{
  "lr_head": 0.00783,
  "final_lr_fraction": 0.1,
  "batch_tokens": 131072
}
MLP neurons of a small language model. Each row is named by its layer, matrix (gate and up: input weights) and neuron, and shows model dimensions 16-111. Each number is 500 + 40 x the weight over its row's rms, rounded and kept within 0 to 999. Numbers have three digits each. A neuron's up and down rows have the sign that makes its largest values positive.
A block is one neuron, or neurons of one layer that tend to fire together. After each block is what it responds to, as a language model described it from the Wikipedia text at the highest values.

L10.gate732:506576529448580492558469455506490561508536449581416515455557447490444481475523496465510555461538560465508526520572528497556445483510573450514453495516500533502533560506555532527471492411463523492531472504507508566516520531523452455544482527483466567551497507477450611511546510441520424478
L10.up732:466477500465371519526484538491504511494521541496507540505487491497501571553512526492560490544423486482525495488500523495491463535515470494541483540438543498420528563397498462544485552431552462554528505501566553519456468460532538498536550498508537510482457479508466453500530569510459508443
Responds to: Word-initial "am" pieces. First pieces of multi-token words, mostly "am"/"Am" as in amateur, ammunition, amenities, Among; also app-, adm-, and table "|" cells.

L10.gate484:517509512475557498569507536452491417488554466502490484574483476422467513483538549589532483517459461527531468492403554538478498485507574521534554488493479480468503505512552545514544541481510475444446584537494445527452442453445556529470507530534587458482505452430537518451499411456402570456
L10.up484:449487489513492477471470516522467458540536522506390517496504477526480539498508522566538448468444511480539497628405549506482491503520553469575471542582540487539538449494446458459519449575482507544562570455580551540506490463499492462534534474505567523599549507479469541472557459496524537510
Responds to: Abbreviation letters before periods. Short abbreviation pieces about to be followed by a period, especially the S of U.S., also p.m., i.e., St., Mrs., Jr., initials, and numbers opening table cells.

L5.gate14:484495512424443536523444466551492503471568460516495431465520504501502446484512526463574470412515496480446426505530549499572490491580518488489467472486465420492506551522559507490469491483475515425477448458500514463447574446580450576469508501507501516508440519540563486502476439510460498507
L5.up14:493454458523487583519516473505547415501488484454507501476514508531506548455445454474538507453481498498528551464525473542589475449556458504483445487540487469489454505469505507553504529481451533429499483463439536485444479460461554536457494516576525488517504514571547521388498510524416488492
L5.gate92:527442490479483507484551501492519432496518595488503511485478568482439494495453517498482509554473578497610432565540480482470508535487524469562540545512458477476518486568453439518581538405522524516513538577451561451500544476564517560511568399489423402411523438545501465377525495478487531463
L5.up92:456550456566552559523457501557528525462511511537507511473519553501516496488441491492532488428478530476536490466526440467460582532458427504530546471506421488534539513471512505505494583513484536461465527527440552469524513508472484494480441491554494497524469526481506551470488506435469550532
L5.gate754:494496548488424528561486508482451503523514524528529448551542438431484517513502506522497482509464470501496527541515527535534536560479529487513538499505469478520556544461599482545507511517496492554458489517584515459550431507446483528481528438518508510495505483541555451494467433463488531527
L5.up754:451483469480516581519560529526549514496491544548507502487490552463526493378547515479483549509476511499558517519517490588473557500529446473518517457507454527481479525547554510561531566432573516526514469520537507440519481543527495586506496474467489569501521438522482541490517507425490564521
L5.gate1213:519490463486440505496550485569519443440430456534526548529505474419477520519503463479496471517500489510465492597569470526478424484503563452498527557488550536560435513500539461521510417539532449485490481478515473503500446539481523519497466504529509496481479499499510460490470496517583610513
L5.up1213:458566541505467528537434475428419509517529502458483492497479452498524497511515479485564548511480485506504520482535560486530517429514481499436529509560537473422429503593460487538501556495512436515466544528452498516542553510514455540476468464495416533482463465501473461485505459522442453528
Responds to: Field and discipline names. Final pieces of nouns naming fields, activities or sectors, often in degree, department or unit titles, e.g. Planning, mathematics, Teaching, enforcement, badminton.

L8.gate276:563515492511491486538470481493521479521447465560520570499467516476458432418470520510530470511489478541509542523492443443477467523457501483490488496541528558457548460539532517505465530507516495495480517522521519458571510526480467465563529456564480499463583481503483577541561568520447475442
L8.up276:496488508462549535557519551437419473455586495559560438530542533505507478457515531496476463489511490475518570521462456430503515515517495527473539512550492578400511528520524485533502450473530478516566492501523500484470508551530479489533496418527573510480537540488499476479499466516484564448
L8.gate460:470496429432526493544499523483493488484568512469474606472467537503540518447483381533506533450536501528492590529467556519457557455422544502486457472415507487538510562533535475427470524539433514502494501497491530486468510513496501487513588453465497513461631536560429487501483465521424527435
L8.up460:461432541573488493551509484507512507503536449489495474465523465463416486484489490506394506468468486475481463517506529508532495518588539509549460411475525459552556586531515499478453503497457469465464465546498511495444507517509494534522489414509464526523522507495444564487508427491471528542
L8.gate714:567557511533548534510549447533517479569537531484483517518493555489512508489476508500449502475494509495464422569485498455502526537522534552516480518477509532507453545524521509504524591493487504430561502445522443564512515519500513473569498431468450505502525533503498584537527474520464469436
L8.up714:541499481529560534535445528508525433516493527512539394460444484457467525512555455516472510528489457450441451567542462495497543481423471479512576536517572494535510505586445514532484531509497482411447530496483471505490509457545421565507507481554468502497528548449571557411490521544496501487
L8.gate1523:527445520468585519520483534417553529511511414537489534458485486418420503522449496544485562500534473534551543510454517483539516483602533508545531445530461483483537532502453489517564526444525436441479458468628451463564443551432581494501419474461518470507435527484579464512450567498464503454
L8.up1523:488508459527501571545536530395455490544523472510483500478477520445455503572446476469396531481488440460508468530481532407500550504544499506477498520463474444602526455514542464528561478530463494500461506479478479453571496462458397492501539483515520424516513481511514540542462446495500535482
Responds to: Abbreviation letters in acronyms. Capital letters and periods inside abbreviations and acronyms, above all the S in "U.S.", plus others like INSA, USD, OGPU, Y.M.C.A.

L8.gate705:478481499487516543545502464548419490536509573467524564511482478495518470514552545589502451575477497438550451444536511501440509502393500398486517539508445514454454495466483510537546492484503536477519561448558501448521488491472485473515489512549506507531415415462485485553454500533439523514
L8.up705:452523557528442575467507488517435514522479454537533525563571484459536441536486432532574460444506520528563519566540414556463475422534453527508452486544429567451508558466443519465434465502571448473475479461514525505510471516477531496499541499541443438423541518469572532500498496500544478537
L8.gate924:483520532541522520506497550565492447461511490487512533527554510443523525494439506472482475570505537499505528512536510533467500467452500487498520485546550520484563477388516505473438468514516509419546549542475568527556536568498592540553414500505444544481545437503536488523519467487479549488
L8.up924:504496541512609466556489507484504445511525533531537488473474396451463552492435505402483417458553500500480488485477487545447490527526489463458473533425490527461522453499551583497508527545508510530502540512525507492466489548514516472440522429501522483574474469457512456494475486501496528449
L8.gate953:490460477496530550475578498462484517490489494498462520538438522577530462450498536460527561497466500419487503438451484556478417545547444472515462547512572532457456476496554458520393540537564537383465509425518492503574469506482464498507508482514563533569457463485473522477494477555482592456
L8.up953:498525464487484467521537531507357398507578530417449488539535509491500452520489469482443501483574568432422522472496423506463426550510454467491501469552502547472478602478501440494483542474571478500512485518465457623438519475562433490551547476479520517511583459520530530550457559503558470534
L8.gate1473:512542559517486414531500447495468530509491515527448505496423441457536534547543436480541522499524540434489528480466534492455509507458444485502436551476499584454475480455517449440444396551586499539529458418536530482523502473435567453510485516578542471512489476429478532535508492515514459439
L8.up1473:501542484521461540509515531541528438489536504470458557487547469500492491452533428448461506574534527531493574484445514535522527482512488496527512501466535489491504549502491434485534433480551526505509394481570429535515529501489461454487490489501580543571490445487503548526513510513488485453
Responds to: Gapped relative-clause verbs. Verbs ending a relative clause whose object is the preceding noun (a position he held, the worst decision ever made); also predicate participles/adjectives before prepositions (found in, suitable for).

L5.gate189:449442492560504517501482475498514528449484568527527438540552483487512451520470550497470530497476570513486495513468535493521517518502541429487514494470486521463522480507547424542575540431493421490487497547521455489483494473478446506493526517494441403465579570492545447560497527501533548516
L5.up189:560450492503529497490512550512515570460467495542551465403540533505517501517577458518477479466435498501458506470483490490488492491459514411503556408530477506461486464541435502524513538459522503419507580506527508498508503498507456490454445460467466509534529459549485494489530581496477513455
L5.gate471:494518445473579509525512467541533536521552447513458507536556459482450479518495481580461440436464442479452493503510480538479588508539517494480521535562404520511530448528512547449530538531486490496467512454432428513545522489473496477478489432496401485484397481489521400465488495475497587579
L5.up471:442508542548507470465497513464506540553528486549515429451429463497453440530552488499516528512480520518566529451486463515503496537486497546467546402509472544515498466477470513454518492484532489458587478482579562501541464501541548468480505463471550519542456523595438549511522431510496570502
L5.gate560:576451557493572509576539518461509523470574394494470498555502508527464436508529498527533461460451500427533405551467525563527526513495553506521528474509515480479538546513557526514580471485479475526464473477507513489514534526527485446552493509501558521464538502454462478484477550500487540491
L5.up560:546420467511514461473537501514561559493491498518563493461509403530466492419498464523481456546481493464510513470447449472480504465537502515477456456525499521482441460524478493417504479459477497453579553483490565486545560454473452442481530477452587461549527486517493488439491484512495498455
L5.gate953:412549473486490551508560533464465501504397492473471570512502489504490445512517444491468497458432508511503486471488508544490480490471519501468455539500494560510483495476442572516506513493510481450540589491533501512544537526430435561528531493488495461461440472570517529496544414543506482379
L5.up953:548453502475547475533486439445443437575570568500420508563473467502479470558564512544458533444490521544499547499507498493510544506502479463534500464477482543509565513524524448611503497477524490451420481410527524455519461449464500409478515501559521482492500537514496459504568429438524504477
Responds to: Place-type description links. The word "in" in Wikipedia short descriptions right after an article title (City in, Hamlet in, State highway in), plus infobox colons and the subword "si" inside words such as Persia and exclusive.

L5.gate134:527513514483478455558475466525487538461465507523416465551461471531514505489469461427465512555532497562496560520502471541510558490475550479502456486498439561528522509522500511507487509535483532494480508445448539588485559475525394525438529460535498544548483461568530433529558531506444494507
L5.up134:535503421455502477475570530580486484525520514489391512459495477559505462472486479564546415574573464492456516510503447458481550514558505458486415373545537507463555564479570482572456507521522520493500540474487507527550449564511446460516480494531487524512543507531480555500468461454453493484
L5.gate707:541533458538480485499619443510454471463566514511598517468464564547451467518530506435495516461543472480553464549455540444574484523499449528505541510578537515480494463480507500530552492520497549498545535442516435496475538505488463539460479468531541473516470542501457531494530517524446491541
L5.up707:464487533566509502506557476508451496471513447543526508538541545517518583512471517523503480442517459539430537527505508501556531507476483453476483521472551586496381465503560434570437513463547487478481498492524510435420485499552482424517505530498425507458528522482543561511485501505513506494
L5.gate919:554451419576502539503527523485494471452527568486534443545462516505490491525429524508512559520557525516509552541543532517551543518516472520527513542484522504443565508546535518426489509514554517413478519465528492552528459513484482540503537495530532444541454478466557570512531507487496582465
L5.up919:423537572514499566429476550552518498485463530558454551566495553529543505463510485557525491458523542511457547498436517525501487547447516488504369483518501502485472534434436466507547544488469476510492519585510521494476492473591491557486498547539465539555484511524523514526488503443557461630
L5.gate1194:455522525455518512477489515511492486497553480521427477564470475560556461475511511524522457506573474588557518515518516513490550606538469550589513451513511430526393489494466378433528508464510565466558501436562482532469483507512489529463502464510521529524411463443461527559550541538506571558
L5.up1194:522550518487495483491555447451537522484482512506463416607524568496494485549505512471511471554580481528501539539572460552437493539559457417563518501404497485430414504524473478519522464458480432475503448394393461541553492433503456428491507535474574510514436478419512516535457507513510470541
Responds to: Main verb after subject. The main verb, or its final word piece, right after its subject in narrative prose, as in the manuscript was, he saw, Bomberman relies.

L10.gate133:489562451499543535540508505477461459458517417435478456537549541510402446508513488481491502476541429493531529456509527592469566503527457468464467505470505555435441467504508465526481505445509547453455462508469532523479488594549499424525602557483582469620463529482486508503479517454533558533
L10.up133:499506562528553485480527526431398504451460539525438455543536484488510447436487530463479535484474522383488545513462467506501482460537581453480490501475522555457479531533493503526420553545566593480499454499461487492463438507608535462472493524479539493538492517461480555505505556497516435520
Responds to: Predicate modifiers and participles. Word endings or whole words that complete a verb phrase, such as adverbs, past participles and comparatives (occasionally, informed, later, larger, too late), usually before by, to or a comma.

L8.gate308:510450511501515472538533513519521520514564533479428505437495498525446506573524474528405522520457465544562496533588469504478513514513531462538435495497495474495515395439496535517487443476524504531520518502495567468520511453513542547521489528403521470506475451548511488542485484508513570487
L8.up308:481464486474498439465601529489462540529494584455455555527546568577491462490528495598559461567488452484447521518498497475479512498539553513524582492481551510473531525453540516511471486491480494559441407561533468507545453481500544483496435511414563423535493454529480493544419490614503555486
L8.gate1075:545484525482490510501403446590553518477540499505490588465490495497570500398521496484524500526508505566489487519452524510536483443558360558517497494433525519523517486512521500488499474536506485558482519438560506527509440482521492469528530468480576479461514534461519491524498510493422526481
L8.up1075:581551518522494527450459511488506440510511490479434485480470472510533477451515496541426505502457516562536496564542521450443435571447492564491499454535513436546484560510517508525459453454449540439488456530468544552459508484498476524503484492533567469461487531529493573503534485534513482465
L8.gate1110:574535526509488431476481475515448499520528509492489465504506606534490557489500465486485525502615544475480480563479533515548438528502489507456532479513535509560493455467522528463467563452527561428479521512482512497511466443515478523451510503547475480470524540404475512527541527528502479493
L8.up1110:460540527517470505424448489488409504447474504470487514436439511570497432462542463515513558483566554512533504525469560483497466499495501560492493552492502510469459503547525540519464562451522492500448492540448420518508512528493470542454495518427556527461573507429474449498514507517499446515
L8.gate1373:431476497451442496531492487518491459487491489518446517489509481486539488501566472512488522539535458532441594427493495511460493487516526511517496572572497441467484420487556525516425480518579465548497569456542600447481502489560401461484575432498525500526540565519515487601560548527492465465
L8.up1373:559577439493499488451508534411559476495469511521510567421526482529530453446473623528503489559470537516541522501557542498552424474464478423496527544533509555529554501499500522505467417483453564494417496481518526495453543474404506485543510467491495559524512487482473472495531518532508503499
Responds to: Word-initial fragments, esp. "am". The first fragment of a word split into pieces, most often "am"/"Am" starting a longer word or name (amid, amateur, Amitabh, amassing), plus similar starts like m-adrassa and Mi-z-rahi.

L5.gate644:531527489471498468461513455430468537462471484534483458479529480505525537516572491471542512602481468554499448496507479456453473447491468415517533488510488494513500454530468490498510517546566484522508482528524532445530502468468468510482492565491473487499531504549482512497510453533505545482
L5.up644:475622540531491553461575494563462439439474510471519534475514528476540503420527482499523476482509476508482508500467532552508548488437490450533460431506507536491456481524538458541467547511488521497464514522564594507471516399505574589548487485462478501560481512526441551469517526516486570528
L5.gate791:595560538503530501553468394463486526402469504496460542472503477475412500468573461542544464498457483453478480524456546505521525549496468459498461493504550490544480486506558486501521481536474486468447462466413520505425510516514473536518436484467516581529410459460500449428478457556508505439
L5.up791:510521428475580484480521545488444456487432518482508523505460578440597504470446552483506575507523539529531519472526466505552522569475475546481465573540530507466502539463517439532458474528436426491493552599495426476483574453547558544460480478469501507512518481481545439584481489466491509525
L5.gate859:477504554505528424525509554464445456450440499526553519559454489438525480476506486483546543494532481454483496551482532571483492509400523492479485549487544495496429506499474347563631455574531403476503473566487409447484501498544490525517490510487513443538516512454446525471530451464499499508
L5.up859:497526486546600486508437424498411571432507518483558409477603503513446555469466544566472573547512498407464562519501458524485465461472506454566464437501527524496430482523473502477566543525561457537431469473553473551420488448482431508544587471507477492554515465503485500524504520509460497522
L5.gate1367:531520446533544534494496475579491512473495496556456509511528548534501412510607553482537543496565495527540507514478510588494514462468518504508481403511508513503467510414510621498516580517459396441559527503497503397494511451544492509524541436432517490534555509529579473456495518476496556489
L5.up1367:530525484504501477526477499545455484456496447547512525601525560505495427514584495476494552459524533551620483371475480546434493456458489479477435447532526568575473455482453550592526525464540428436518503526485502500481496456553474525487513526503478468465507535526488544425481486520520569481
Responds to: Wikipedia section-heading words. Words or word pieces inside wiki-markup headings right after "==", such as Biography, History, Career, Discography, plus the "=" markers, with weak scattered mid-word fragments.

L10.gate70:488481476448510508490440529602529489547464557531466531496479491485548546537523567497404500522472472519540490494412462532533525469437515455505469510503540446477489513425524523531559544436543433545483486514559538553426531524449543513477550526470416507485536432518467486526541530508473433480
L10.up70:599515461447422487471445440514511514445497484491438518497516507516511424465478524516558500500529485503373515538459453524533532520508527451450481513481508390482487464539482525511564582476552515471453518475452525492494476543547541551596463550506445504511536533414494508513491456501411466515
Responds to: Table row separators. Fires on pipe separators, season en dashes and row-number starts in wiki tables of sports stats, e.g. "| 42", "1971–72", "| 12 | November".

L5.gate18:512530502511593537466533530529528474437617517514509489521493475453568547493530473508499415500524553399487540488487483518486520523451463521500477514590510426516550489472537511568570399445559513449538559456588512488524492511485514523477417452542520478569550541503522411471504514503457489479
L5.up18:511529466573501538530505494509542475531542570523539547487468541519519551542481471559486478492485511477510426535544588479487556563515494436531476469538480467497552480467441458544531478493554537479510486456551596529469446453517535488508516541474486484595485464484544513479588461502462477507
L5.gate508:579405475469481479459511494520541541461546529450436515481456497469515430558584445515488516489495524508607529500471529478537606509511432547495463484516480514530477486504518579536491516469515451499527467511486522517544465551485500465490547477468472482490521477566492456491560498514503512544
L5.up508:453488540534569532530418563434499583450596547455565454543538474530472518486580504509587470511443505387531497522518473449484516432501465528558494508455568457524524499509475475539552481539492529511493513466559547543507567513501513525517529469482531413498522500513525490517494448439538528483
L5.gate927:518410476493541531460513459442466514466529512523536521590439603514467489489434464560551553514498486525547479514558436428496488486509460441436473464588519433500588544561500557503504445484481533465516573516521488461574538582471435468469606492463566509446558500477505460478481500464508470552
L5.up927:533416454487519491516497438454533518474486483497464524590525545549475435474499526584454530558514419474489419537525459424522495498510484413499479471511533497533508484510527499606478489518498521537474579475545495452595494614498496538513586500479579483496536466517493470537536554516503527495
L5.gate1248:512486452583439512507452498552525478483532496466510479531483453513451515543546529516495443535529464495506448506506479555505516503484483460482536537523455519551503520523439554498520436506520495454517433471560545528511490519517561511517475556505510592543547433573476436507472524509525496489
L5.up1248:522373547551498564567512477447514543536546551509472491580537461481529501562561496504601417521499535520549396494505496485505559520478555461484470547547475428563495485532576420525450495534512479423544473486470424555498494531462496572468531510499531474517481439433492496507475526482492512470
Responds to: Split-word S and l fragments. Subword pieces at the start or inside of words split into fragments, mostly S after U., ===, or a hyphen, also al, Sal, cl, yl (U.S., Singles, Salvi).

L8.gate379:522465514550510558500488524535517592575495514489516519496428504539452502510482537518500547462555475517503494567488509493570607513504527489513450513528464453441566472523498485524474499614431504455521478509485551483523472514495518516582484455497447525466496551489492500466546498447481505463
L8.up379:501473452579465497545513538508550523481446528504537399482488405492443517502515402537483475514571556507484477541508537459612523537463474403521550528468432507440521516508473538487499431473496543453517504482514518468518473527468491549609541529492473583456482482485533518499496499478502519487
L8.gate575:521513449543447520528489564488489514568587544494520529553460590608490471548517546538551477384488498529584548474478457489556504560512479469489482476457374429483518515450494532529435505515512466518467522490488522465523515517511531546493537490500467509457440515436491488407499492516460470488
L8.up575:474513478416543525494484461533478550508527523493485520575465486479547526581498455515489493422502490508545560533570484487532472519531462445501520465501490439439402509529564536492470560488518489508470512511504501515535483563464507513463466498445454531471491494501530527545521486547454459481
L8.gate624:532553421535512555517537472501457516460402513425501530597504512518550521525600551461520468436551492490477463459545517521501468563490555527509525445430444479455472507529480528538473516497569494480562531528498468489479493550465503572488497527533458469537569525498564497504491521487546504478
L8.up624:524510488484473506593465517527536458554466445488537426464572587503505480555492515452542493399535459505547508479505436545559522561523568535547518505494466531514535538527532544516491471547533552520463530482500505517492492457543456494532456448511511595486557563567461447529539386460475487581
L8.gate1414:499445543491457457507467474475516496510591492460551486485556466560466526516504540586471554495470470443551448494488511513530563484532505435539544482567462498450526506474497510589471553420547503495469509487359522466481525545448571545524549463468462478472515501539480470429459505518478470480
L8.up1414:458452421506517471528410567509463538521462487571579453543471456530515506598507466471505509465520466523571431490558474572456526425438487505497495552524511483469507438464498504514520461549574471480532491563492511506435472373542506484527460446516521482500589488486477512503419535535465596532
Responds to: Derivational suffix completions. Final word-piece that completes a noun or verb stem split into several tokens, typically a derivational or inflectional suffix such as -ing, -ation, -ology or -ics, as in observation, lighting, anthropology.

L10.gate252:552483474505533498518451501506546539480507485518445486558488494488509470571521527491463533554566469507552519479460534557548488412531410464509552455494564490496552528547504456547510461538503435540509502482459470437525468520519534547571478538431544469512490522585478471474482545463486521525
L10.up252:513466457497457530476470499480478559547522464500512452479486431494513448595508516510417458460523485557505590459513525511498415556498498523513478498466543526545487456469452480535521456503410500479579466514434513588573530493480508499497426508437472520490517431493472540433446485455486592480
Responds to: Periods after initials. Periods following a single capital letter in names and titles, such as P. C. Wren, M.D., W.F.O.; more weakly, sentence-ending periods and the first word of a name or title (Robert, Will).

L8.gate176:464580408485499498509388494528520490452499481554473532557453534479480450534483585498525461527529520464534537536461483492486483554556507505570525495427500465577449530485499491488427440538543496493509463463457464516464482501520493504457488561456547472481444451518585471490485465485391600488
L8.up176:438457506553511572498477484502533439518528474525534539470459544475504431504572564485499530514590512507514473567497568534545533507513510467453434580488540462503426485421536462472509489482580537471596478466486492538557423538457522490551536514466610437519466473484515490450477525506489507524
L8.gate511:504469502437473478426442469486492532487471491510511499457534537448440532560482488500471451522519446539534546463569446500407488554501513490497496479477491490456462470543538478496542484540465532405522519512503537485448436507535493509530518545447554555563573460515573494398550481461473609486
L8.up511:522492498542521490483465528511480510482465461494494556475544539440478515507489561498543514520508558524491560502422460534509536506584493456543465477510419485476517507510545471491526514448497480528561535503521545435553487600565510502513481526539429528471552552474579483507552433517495567488
L8.gate642:525471513517484547530485464485516435518500529555526492440546569498511418551513472525566483532620507507474505511440448503477434493480491491572500465469554438536479483506540529533515392461542437441514468580471501512502468514542439559510452483482522495517545528505502488498473527450458531481
L8.up642:507561519429494445510544502484478463479571539532477517497500556491480497489426541495516470478546488533522479507422421436471467499574489521517564490491505515441475438450489437512490438517566504441549539406426510519435460513597494486487524557465533450481498496443549488560496432472503537538
L8.gate1309:510485514478476507469516504519441480438541464449515490494534440533480465555581526489526522494485426462483475595553603465458483466508477419514532516458557491499492493467491586579459531508565486530515501444495535509473521504476542569493499515522531583509528514527519518476468566413510522531
L8.up1309:493502494478514565503554480429458532406472463532533469518521531492555541545515524576517403496513491558508536451555533492463517537504532473537533532492498484433442518505537484494463469472502512505532461499514531525512527455505486498552451512452555538508517595362476470549440533411549467439
Responds to: Sentence-final periods. Periods ending factual sentences in Wikipedia biographies and histories (e.g. "...Westley Weimer.", "...for £500."), plus paragraph breaks after captions and closing quotes.

L8.gate851:464573564548519563486525495518502506487507411560487464465520518489400464602472479492549488487517485556520496458458480444474597474509464469476478462521511437529458484493418518554509496460510466509468536467527460487455459473497448519522475543506522509471530488566463515501492485482507422555
L8.up851:514523568470491509479467446490463458434492512497516512524554456561473591503534427539541506487444522419458513497498482479558490532504509466529492479564496428497523510554521493434455507505443496448502544585481435446455491488514571481512462450554494471442530558467525500440457386519434478514
L8.gate969:471510527495487478554510508482459565498429531503486517476482463508544513464540560470518479506476535521505413435521479515504454454478565496496565515491470463493512474503474524595538517493516546482540529441470467552589477547423488534487469421524482455546465446502428502485502492550566488520
L8.up969:509487618544467462609532488473487533461533469467443557536521533561489530549489454517503496539484478473486517581490508490465483525471518496461549494461485530602467488528454501552483477528477499590484496488514407479457503510496531475456435503510503517447516419445501529493425510595491483470
L8.gate1115:448524439516554534509472480466482470519559484493481560499470541567452458477469531521575521418562472486521489428546443481530560472490437554489510542529453513504435529542454477478543453505476461510515486507539503425564471500528508550484555483544452518476525459518487540535510442522468530503
L8.up1115:524477514579530506497538490463482494527482492502554494510501501500515478522555506549518516418540520512531446484481486530446530478465523557531500496490541447531488576484396509513518437618467447475529476597549515441512626458520431439473441438492522545494538524551513514558501448526512523538
L8.gate1459:500552595495539469561449504488562512532476494459456553446474495541493446497592494500428511445511482539457491457584562559561486465451464468475512557480543518557558466446480468545555504489464548431495523480467412485494486512476503451460501447536533500475562490508485506503447523537508534495
L8.up1459:417522475505428548477514524526477547485515522507488492472456465472541456508457541444509539538550549482483480485532494484426562429498498411472514498460521511511546502523509508534517436436553536460501490446470475554443461570515541458513522502501402580524433554493567544488415430469458485465
Responds to: Infobox bullet dashes. Line-initial dashes opening infobox fields like Area code, Dialling code, Website; also first pieces of names in tables (North, Be, Ma).

L5.gate375:505469560464560441518474497594456472477527580468507545568486518526583533530523464450532523590537439414488552516502568466516528513417535449491464490500441516467526513403438463511573446555483408541528509473483481505505537445510473433479546445531406528550564535531488511464517528523498532480
L5.up375:500449521504454532449582507562443488465490532481486500428527525424498512427503470500481449492553433520519510543498456390490500483497560508523499505473495478458570484517490517564473552457453577484541466492500444516526524532452514472508530466540525501517472426445527501441500491534559500545
L5.gate654:593551435426523505532464544470477534552443495600498564593543508499535484477470521539515526571467480562542456563502492478465506490554500519530499466489461515494515600443557536454509440482495509462467559486467473457524459533493495501502500531471491456460576562548508531493489484503470484547
L5.up654:533477493495467538447459487521511523451536590429500530562581535557532471503408557584505518428470563489509417583540512532469464503470412521476581478408505545546484498467480522495483550484590420512577491484498493531417429512444466452530470520420487507460495478530535501472525448533497506548
L5.gate685:532556440497462477503427463570545497502409566466504415478503542487494520471518456555470502515494485548515484503437515487457479549494566495462462439456537485512581524500503478511560503534481472420572485561522494506470503480517493508473487530510517499430405420472446514416567460573456471537
L5.up685:511494517495452506450491550564483488474476493505499428437502616484410448426492502482537550501510516508539518506585520463468417491489488580558548496529526489454531534517479450531504547556441576462524475536519453537535486502573486510526492511475507555509485527486548526496517507550483552507
L5.gate834:544493577495507469497456507480493478451506551570541550404474530518533468580511546512420468492464487445498489522491573501568461494548517476545509490508469441527527553470484516401570454537592524533473549538509476449446449527473495533498536534528402454549556515506479513473524442531530543519
L5.up834:457485532450444452515535545510542473533478484510469487485591496438582464491507518498497524525478512432562467491453432433511532403507528417477492484521482475504486522530493541495429484486519519489516492477529481511506507421547483438487482494456499501566525452381489547468550461498496539496
Responds to: Mid-phrase coordinating conjunction. Mostly and, or, or a comma joining adjectives, numbers or prepositions before a shared noun, e.g. third and last, one and a half, 21, 22, or; weakly, word-internal pieces like da in updates.

L8.gate124:458498504495470500550601431485504492478469450519479486542434555543516473463541526466577525499501529556468511475527576457457469444493431483499426506465495497475515516494493562490454509465460452550459575507477513504497597497589459540427512486496510492563534523501438450516518498493392510438
L8.up124:568442433513425540447452505473534526446474481491516555507498535470576512550440478538436475496559521503540519461446484445403428518505529474497473485415512487576362473510493495480505494414476524537457506502561469528518495503518514583457502536457518571581496490481497484462499492472478479456
L8.gate147:408494465523434519496523558545486511489521560546495461515456484427493484471437439402490498470530461483504456511505512502503604536553537506406510507400480513509501591477521477502510497513524539481522508513551448450468546468584540521510521495531480487518579491542542534491514392518458463492
L8.up147:490553489427571511562570483491521447435531540441577506509458528523418535487543476533513539533476469551518555462521510410599532492562510519533536461465514599537496541458503485492566541480556486509461508569542483513495505516497475508484488507455487492590462444535532514362488437506548506469
L8.gate530:489478479556549510536582569502465434396503501486584451512502537500474469480494528448519419453483495552477501498449489443506477455527506385499452466506477539471454500528582547501532533472524500542481485468550490433537559527559561492456531537507510501482510507514500537556563502469428494587
L8.up530:511536499565543499487532493517516514532476443401450487451516435436495611452516519448487470474563512454495503548530488503475475543409589474530600479464516496479525518496508560533463475497490490542459429474476518531541565504480483468460545500474455503458521448537473501515531489473497534486
L8.gate907:609509481437536559518589504504496488518526468504523481495532479560452493505526461525485518480422531532503542504560469500518487472470480505490480453474546489481534500494461480526480503469574593461517531518505459527445538589479456457509486511556449450473560510478498510489415451494443504476
L8.up907:534536539504429534563503497527511500496492550491586446554533540495485450579475494492508436496491521531459522462486474481498491426508495541488430512406489549510496496532433536489490464503448556508456520490567541523473578537406510550540573453476465463498472530489513549416565422503460510524
Responds to: Mid-list separators. Commas and other separators inside lists or number sequences, often before numbers or tables, e.g. 13th, 14th; 82,997; 22, 23.

L10.gate1373:503494512552524493557496485570380494444474513530535461456521407512518524470405575499534509474508428497484482526554413472520486502529499476487476539460392501479501512495470487486451561520484469450530479525518490460458490563537431611502484478487469539451538462488502452547588477463534517473
L10.up1373:478519525543475510512477539527507552499575497524503474521535510449489502479453531489496510421513491531524501516616468541509463514491489589534501517493422502504485480501497544512499518523559533513467509492457480451541473483550488510477487427483464560415531444447482456455605482478548407508
Responds to: Activity or field nouns. Word endings that complete nouns naming an activity, discipline or role, often in lists, headings or credits, e.g. diving, mixing, drums, production.